config.yaml
num_hidden_layers: 12
hidden_size: 256
num_attention_heads: 8
num_key_value_heads: 8
head_dim: 32
intermediate_size: 768
vocab_size: 2048
hidden_act: "tanh_gelu"
norm: "layernorm"
norm_place: "pre"
norm_eps: 1e-06
positions: "rope"
rope_theta: 75500.0
rope_fraction: 1.0
qk_norm: false
attn_scale: 0.177
bias: "all"
tie_word_embeddings: true
parallel_block: false
init: "uniform"
init_std_qkv: 0.0314
init_std_o: 0.039
init_std_up: 0.045
init_std_down: 0.045
optimizer: "adam_hyperball"
learning_rate: 0.00439
lr_mult_o: 1.16
beta1: 0.9
lr_head: 0.0105
max_grad_norm: 1.0
warmup_steps: 309
schedule: "wsd"
decay_fraction: 1.0
decay_shape: "square"
final_lr_fraction: 0.0
batch_tokens: 65536
max_seq_len: 512
doc_mask: false
train_tokens: 300700000
max_steps: 4589
dataset: "wikipedia_en"
MLP neurons of a small language model. Each row is named by its layer, matrix (up: input weights) and neuron, and shows model dimensions 0-127. Each number is 128 + 24 x the weight over its row's rms, rounded and kept within 0 to 255.
After each neuron's rows, "fires in" lists the words (lower case) most often at its 100 highest values on Wikipedia text that the model never trained on.

L8.up539 [130 139  68 143 118 134 141 116  96 135  83 129 156 124 113 129  93 131 166 128 172 139 119 162 108 124 151 118 109 168 155 165 133 107 112  95 168 140 174 118 115 100 156 110  94 121 162 124  82 121 143 142 165 136  95  76 123 129 109 164 140  92 159 152 120 150 105 141 143 149 135 114 113  96 118 134 150  61 167 132 113 136 165 144 135 122 125  96 114 131 115 144 128 158 112 100 122 106  92 155 144  72 152 167 111 105 138  94 132 142 109 148  80 122 156 145 122 101 111 111 123 117 134 170 136  97 135 105]
fires in: "with", "and", "which", "to"

L7.up495 [132 107 131 107 105  73 144 152 122  87 142 141 131 124 118 148 127 138  98 126 105 158 115 124 135 164 128 117 149 131 176  88 115 135 124 135 147 131 162 166 134 100 110 147 113 154  93  96 119 182  98 151 130 126 121 119 118 115 132 140 134 110 107 157 125 148 160 154 135 163 122 138  88 116 156 130  94 128 136 121 157  89 121 137 113 145 108 159 101 144 161 119 138 119 148 116 147 141  99 118 161 102 174 121 128 125 111 147  94 109  82 112 134 135 101 143 144 133 117 171 137  97 120 140 132  74 144 119]
fires in: "with"

L5.up550 [137 133 118 114 114 161 148 140 155 152  97 140 138 172 165  94 107 103 132 128 132 132 110 137 168  88 118 111 158 108 129  92 135 119 166 142 129 126 127 132 144 108 109 137 160  99 117  95 141 130 160 150 111 144 108 128 148 116  88 154 128 107 142 143 144  96 131 156 113  86 120 135 135  93 142  77 139  87 125 120 155 177 104 124 101 138 122 106 158 137 168 123 112 157 118 150  90 105  55 140 118 116 132 131 127 116 136  95 165 131 155 136 146 102 120 117  96  82 154 114 127 121 127 128 153 130 114 118]
fires in: "to", "that"

L8.up0 [145 146 153 115 111 101  98 128 158 137  94  87 115 152 179 149 134 136  86 175 168 122 141 150 113 128 169 106 158 111 133 153 146 146 114 185 157 101 125  90 145 133 122 120 114 108 117 119 138 136 126  96 161 139 159 134 139 136 130 140 145 144 164 113 148 135 119 123 152 133 150 143 100  97 150 123 149  94 152 169 146 120  75 172 137 180 119 132 130 127 112 108 114 118 118 143 112 160 143 156 120 138 124 126 103 117 149 129  85 107 111 145 129 116 124 132 135  96  87 144 135  91 125 174  63 183 120 180]
fires in: "of", "in", "throughout", "not"

L5.up318 [126 115 128 145 170 181 136 151 141 133 104 125  95  83  77 129 127 120 166 135 149 135 121 156 140 102 163 129 127 154 154  95 161 143 158 108 118 139 140  82 136 123 177 107 152 129 109 158 123 152 111 124 116 139 118 127 129 128 153  85 113 192 135 142 152 142 121 108 123 154 145  56 134 101 106 152 119 122  95 114  94 152  98  81 143 114 181  89 169 146 118 104 135 127 118 124 116 173 133 160 143 100 132 123 132 180  99 124 122 110  87 105 116 102 157 124 161 136 111 105 136 142 104 124 158 131 119  91]
fires in: "and", "or", "order"

L4.up365 [ 73 113 127 132 169 147 130 105 130 117 122 148 113 136 141 167 118  80 100 179 130 140 115 136 112 175 159 112 128 131 143 102 154 154 163 159 115 107 159 111 104 158 167 129  98 141 117 114 130 116 102  81 135 146 132 161 153 119 125 161 129 150 133 136 167 117 159  91 178 102 159  96 121 169 134 124 132 116 114 112 105 119 153  81 103 123 135  99 120 144 149 118 104 135 182 156 115 113 148  52 119 141 137 146 105 113  71 170  74 125 121 116 126 125 147 118 117 141 146 123 147 180 155  78 153 133 149 109]
fires in: "a", "served", "appointed", "worked", "first"

L9.up545 [149 140 141 144 138 149 103 139  86 149 118 152 157 116 165 152 146 168  73 132 187  96 131 106 110 152 150 132 118 127 152  93 126 120 138 143 122  79 153  97  96 126  94 145 140 189 147 129 104 160  58 136 115 114 143 125  87 129 132 101 119 136 136 130  99 133 137 145 136 118  91 123 104 154 120 168 131 130 110 114 129 109  85 133 112 154 124 129 127  97  92 138 115 123 139 136 147 145  74 141 125 138 126 143  82 138 127 132 105 167  95 158 170 112 116 162 144 135 103 144 138 137 102 112 115 150 126 127]
fires in: "a", "according", "as", "after", "25"

L7.up547 [116 129 154 141 132 167 112 106 144 136 105 169 140 136 121 126 120 128 134 132 162  98  73 101 112 128 137 161 172 132 120  42 144 148 142  94 131 160 155  89  93 118 117 147 133 139 145 176 101 139  97 138 140 151 124 124 132  95 122  84 101 170 130 142 117 172 106 139 108 149 138 150 138 168 169 179 183 158  97 140 164 110 177 200  98  81 112 117 126 150  95 132 120 135 129 158 116 157  71 141 116 121 130 131 156 136 155 105 121 138  88 103 157 131 133 129 118 111 195 105  73 122 124 121 142 166 135 127]
fires in: "to"

L7.up669 [140 110 120 176 157 150 134 122  86 128 125 125 101 151  84 116 121  68 109 129 147 113  92 124 123 106 117 134 168 150 140 118 109 129 145 137 137 136 171  90  94 120 154 154 182 151 133 116 112 110 124 143 129 103 108 140 134  72 141 156 179 127 143 144 154 137 132 122 105 171 135 126 150 148 127 143 126 113 147 132 104 129 112 107 129 143 131 112 154  93 142 160 115 134 114 123 151 119 109 105 161 104 159 109 124 132 141 134 130 123 167 106  69  77 135 139 131  92 171 155 113 104 140 169 142 123 146 127]
fires in: "for", "became", "been", "also", "released"

L8.up671 [123 162 161 117  82 148 104 113  75  89 122 153 154 181 164 126 132 160 124 134 149 118 146 166 125 120 110 168 147 129 180 140 147 142 120 143 125  78 128 128 148 132 125 139 137 146 167 134 124 174 194 104 167 152 159  84 112 117 137 118 104 133  88 141 139 141 137 149 129 177 118 132 162 117 134 159  97 130 110  63 112 105 129 148 130 143 145 143 132 146 142 134 129 111 112 110 150 111 152  78 106 105 125 117 140  87 103  89 162 176 140 140 134 116 133 115  66 141 154 131 102 147 133  95 166 141 167 111]
fires in: "to", "would", "will", "not", "must", "could"

L9.up606 [119 138 175 190 109  89 157 158  66 152  98 125 127 111 142 139 142 163 161 168 121  73 118 125 138  97 153 155 135 113 156 128 146 132 147 111 128 124 150 102 132 167 148 127 162 108 171 113 128 149 101 116 139 100 114 131 127 139  95 154 178 149 138 141 103 148  86 101 142 146 140 120 143 123 133 136 163  92 116 140  66 107  96 161 109 164 147 134 140 122 131 119 133 126 128 123 130  89  96 131 115 140  93 142 141 105 150 114 133 125  98 131  67 137 162 120  96 141 114 126 117 168 114 157 113  71 127 116]
fires in: "a", "authority", "area", "age", "awards"

L9.up451 [144 139 151 121 120 150 115 120 110 129 110 140 105 114 172 144 155 106 148 182 181  94 133 136 136 110 141 129 128 150 122 134 145 133 135 110 142 143  93 112 123 135 160  74 135  92 123 121 153 140 143 124 127 111 119 104 133 113 145  82 113 162  98  92 122 154 107 167 135 139 147 121 112  73 108 123 117  99 101 109 118 128 137 128 137 147 131 142 126 146 145 110  75 132 164 132 106 111 111 150 144 135 133 163 176 102 133 108  91 100 127 123  94 118 127 125  77 118 111 109 171 143 173 135 107 152 145 111]
fires in: "be", "was", "an", "previously", "beginning"

L7.up563 [124 165 151 130 153 104 151  98 108 114 112 143 147 131 108 152 132  90 128 148 126 154 113 130 148 135 131 139 112 126 170 115 125  98 144 134 116 121 198 151  82 141 109 143 128 140  84 134 102 128 154 138 166 137  55 143 136 140 138 142  85 124 108 151 122 108 148 113 115 113  91 139 155 120 161 124  83 145  65  98 124 154 170 116 129 120 151 169 103 116 185 107  90 154 113 115 103 112 119 132 114  87 125 132 119 129 116 134  75 117 101 138  82 138 129 134 105 157 126 102 166 139 135 142 126  87 118 133]
fires in: "of", "with", "for", "despite"

L9.up138 [169  89 129 131 119 150 115 174 120 116 136 119 107 125 127 111 126 140 121 116 156 124 169 136 153 107  82 108 146 134 106  69 138 125 129 109 163 155 132  84  80 125 129 142 193 114 152 130 138 114 143 109 110  93 107  95  96  93 133 153 135 118 120 100 135  98 123 120 108 102  98 138 149 141 132 109 138 129  78 109 141 130 110 105 124  99 143 144 160  97 156 134 147  92 148 168 118 129 137 129 121  90 128 119 122 101 114 154  82 131 133 118  81 133 116 134  74  91 123 137 164 131 129 122  81 111 131 174]
fires in: "for", "forced"

L8.up395 [115 144 181 118 146 100 145 142 121 158  92 124 149 106 129 140 142 128 137 144 164 136 116  97 152 131 105  84 126 137 148  60 138 125 102  81 146 130 145  90 112 146 122  88 140 110 106 162 154 112 110  93 168 144 145 135 138 103 122 147 118 163 116 182 110 140 121 137 137 148 119  55 108 123 165 140 113 122 169  93 123 109 169 175 128 117 125 105 117 131 124 150 138  90 122 113 112 153 121 101 119 149 120 138 113  85 149 119 100 129 155 148 142 163  78 122 122  98  86 103 142 152 109 143 114  97 166  78]
fires in: "a"

L5.up194 [152 117 152 109 138 115  97 116 101 101  99 127 149 127 161 148 139  91 128 109 126 127 133 159 141  94 115 135 176 134 101 102 149 102 108 105 150 105  91 125 119 137 121 126 105 102 111 122 162 144 133 160 131 134  80 147 149 112 109 142 123 176 109 128 143 160 151 133 111 138 141 129 104 112 131 126 108 101 104 119 140 129 146 137 124 153 112 111 101 155 111 106 112  65 122 113  82 105 155 153 122 113 181 120 109 107 172 143 136  97 129 181  75 174 139 172 107 134 158 123 166 129 152 136 120 169 135 143]
fires in: "film", "after", "during", "song", "personal"

L9.up512 [103 115 137 139 140 131 122 155 129 154 123 132 141 105  89 132 101 119 148 147 103 135  72 143 105 153 163  91 105 174 131 122  91  96 129 156 117  90 139  79 113 110 161 116 106 114 127 136 144 155 142  91 106 143 107 106  95  89 131 151 162 179 113 138  96 117 130 163  97  91 128 137 132 100 129 184 155 117 122 128 131 134 165 135 123 136 135  98 130 100 154 135  85 115 144 145  83  88 136 130 126 110 123 121 157 122 147 149 102 135 135 137 114 142 138 145 156 112 113 137 177 124 138 129 153 110 129 111]
fires in: "with", "by"

L5.up395 [120 170  89 142 157 149  84 144 101 162 119 137 150 139 127 120 125  95  86 140 161  89 101 179 143 124 113  91 163 138 118 134 122  97 138 130  88 127 141 151 131 115 159 115  92 153 133  86 142 148 138 105 154 128 105 108 159  81  95 154 132 127 137 109 115 100 123 149 110 148 131 102 136 101 138  95 186 133 111 117 132 155 139 113 102 126 106 121 129 173  92 148 107 111  78 109 127 174  81 123 148 107 121 130 102 161 138 130 148 131 158 125 112 113 136 148 136 149  99 124  87 125 116 105 115 158 113 187]
fires in: "had", "according", "announced", "site", "made"

L8.up654 [146 130 131 117 162 100 119 206 134 140 116 129 180 137 116 117 120 133 132 107 100 141 160  97 145 131 137 145 100 150 148 144 107 151  84 169 146 103 137 158 136 121 103 173  97 161 144 149 163 131 146 115 128 174 119  89 130  92 146 153 108 118 137 105 111 180 144 141 172  97 117 127 124 122 162 159 130 141 126 117 138 105 154 146  86 125 155 132 129  92 159 119 142 107 146 130 135 140  60 132 135 104 106 122 173 174 121 113 138 134 131 113 133 130  64 129 136  87  97 116 108 109 150 101  80 106 151 132]
fires in: "by", "after", "as", "in", "include"

L5.up71 [119 107 135 119 163 111 120 136 108 121 104 115 156 152 152 134 156 153 135  99 147 138 153 124 154  96 142 100  69 123 140  99 111 100 151 147 154 126  90 150 112 146 114 101 128 138 138 123 111 160 140 110 112 123 150 113 119 155 162 127 139 115 162 191 144 124 103  94 120 101 110 138 155 141 124 131  94 114 146 137  93 148 107 150 141 155 134  82 172  95 186  69 114 106 113 135 135 152 126 128 111 149 140 136  80  97  94  83 148 146 117 161 123 142 141 152 119 119 100 155 131 113 158  93 144 108 149 100]
fires in: "california", "australia", "china", "japanese", "argentina", "italy"

L7.up351 [182 120 145 169 144 150 153 184 120  88 103  97  99 133 113  97 118 146 182 161  93 153  74  92 128 131 128  97 138 139 151 118 151 136  90 107 131 116 124 132 142 128 127 116 164  96 123 170 159 127 145 103 132 107 110 164 141 168  89 119  85 132 113 100 149 146 162  78 147 126  85 114 107 123 116 136 150 112 149 134 111 153 126 147 112 136 127 103 182 104 122 172  83 140 137 102 109 126 156  97 117  84 129 110 134 118 172  76 115 170 143 115  50  91 105 108 143 127 165 133 125 120 141 149 130 160 108 132]
fires in: "to", "for"

L8.up379 [ 90 117 129 115 122 155 146 167 113 121 142 116 131 138 160 118 108 124 180 164  95 138 128 130 164 150  89 114 138 113 142 114 185 130 113 177 161 170  79 161 121 183 136 157 111 154 139 180 141 118 129  91 112 106 126 120 120 136 132 137 132 128 151 140  93 123 158 137 171 158  94 123 118 149 159 153 124 133 143 125  85 142 148 110 145 136 135 136 148 123 112 123 123  88 142 117 143 104 147 105 108 125 123 113 144 105 142 121 132 142 100 150 123 130 158  78 113 177 136  96 145 107  77 135 124 129 143 125]
fires in: "as"

L9.up675 [105 141 160 145 128 115 120 120  94  91 130 120 159 121 136 119 133 112 121 134 134  72 117 155 114 126 138 158 127 148 123 145 112 102 173 120 153 136 146 116  95 111 103 117 121 154 177 143 118 142 113  96 146 156 138  80 141  65 128 127 132 141 144  93 136 141 139 148 109 151 171  88 131 155 138 174 119 152 118 111 117  94 139 115 138 195 109 128 162 103 121  97 105 124  98 136 124 106 129 146 130 124 104 131 105 128 109 135  92 137 115 143 141  76  98  91 120 111 155 133 104 140 125 153 128 124 132 129]
fires in: "and", "the", "its", "with", "not", "would"

L7.up98 [110 127 113 123 108 165 112 145 107 113 142 126 127 118 149 127 147 113 102 112 149 135  97 127 157 182 147 106 100 150 170 156 155 149 155 173 151 142 113  83 146 108 127 142 155  97 128 150 110 124 126 124 117 106 164 129 105 129 100 152 120 132 167 102 162 159 144 163 130 156 130 144  81 133 119 153 122  88 166 124 162 150 160 112 139 115 101  68 154 139 109 133  80  81 102 109 139 141 135  99 107 144 138 136 111 132 146  98 126 145 128  96 145 115 127 108 124  99 149 104 114 199  83 131 150 113 174 129]
fires in: "not", "t", "to", "would"

L7.up683 [148 124 117 131 109 142 149 121 173 125 105 168 167 184 103 145 142  98 102 117 121 131 125 131 122 121 182 122 115 102 164 126 115 161 162 179  82 120 183 122 113 127 116 144 135 134 143 102 128 123 107 127 101 115 128  74 161 144 100 112 136 127 104 149 129 152 123 159 150 142  71 126 142 101 143 191 134 153 146 140 120 134  95 100 109 156 136 174 117 134 129 127 101 124 137 114 129 155  95  96 131 133 126 141 135 112 131 142 131  89 135 141 129 119 125 123 144 121 138 148 144  92  78 114 130 107 102 154]
fires in: "many", "some", "several", "two", "three", "other"

L7.up175 [171 146 137 143 137 133 109 113 136 149 106 146  93 103 153 162 117 142 155 194 123 138 120 122 113  80 108 116  78 165 118 115 120 114 143  86 144  91 156  92 139 105 157  84 116 183 143 101 125 140 169 133 115 109 132 135 157 138 129 117 147 158  72 159 144 174  97 153 115  98 134 136 118  91 115 121 155 106 110 132 106 124 167 109 129 163 130 127 110 146 182 120 133 124 138 126 113 151 103 119 126 118 101 120 184 116 131 117  91 153 117 127 140 151 151 101 113 154 128 133 107 101 143  91 117 144 124 142]
fires in: "with", "and", "bachelor", "received"

L7.up429 [114 127 155 131 130 116 126 162 113  98 158 157 129 125  95 118 178 136 117 156 116 166 116 133 163 156 127 131 129 153 185 118 114 135 142 161 119 115 111 149 107 159 116 139 145 123 141 104 119 113 124  80 152 120 150 120 124 121  97 149 156 142 154 162 180 112 114  77 154 110 120 138 144  98 106 152 119  86 185  89 170 106  93 145 133 161 141 149 113 119  96 133 164 110 152 164 132 132 112 137 169  88 166 138 101  80 122 126 141 107 128 177 136 135 118 136 112 159 127 158 141 149 129 144 126 160 119 110]
fires in: "a", "added", "important"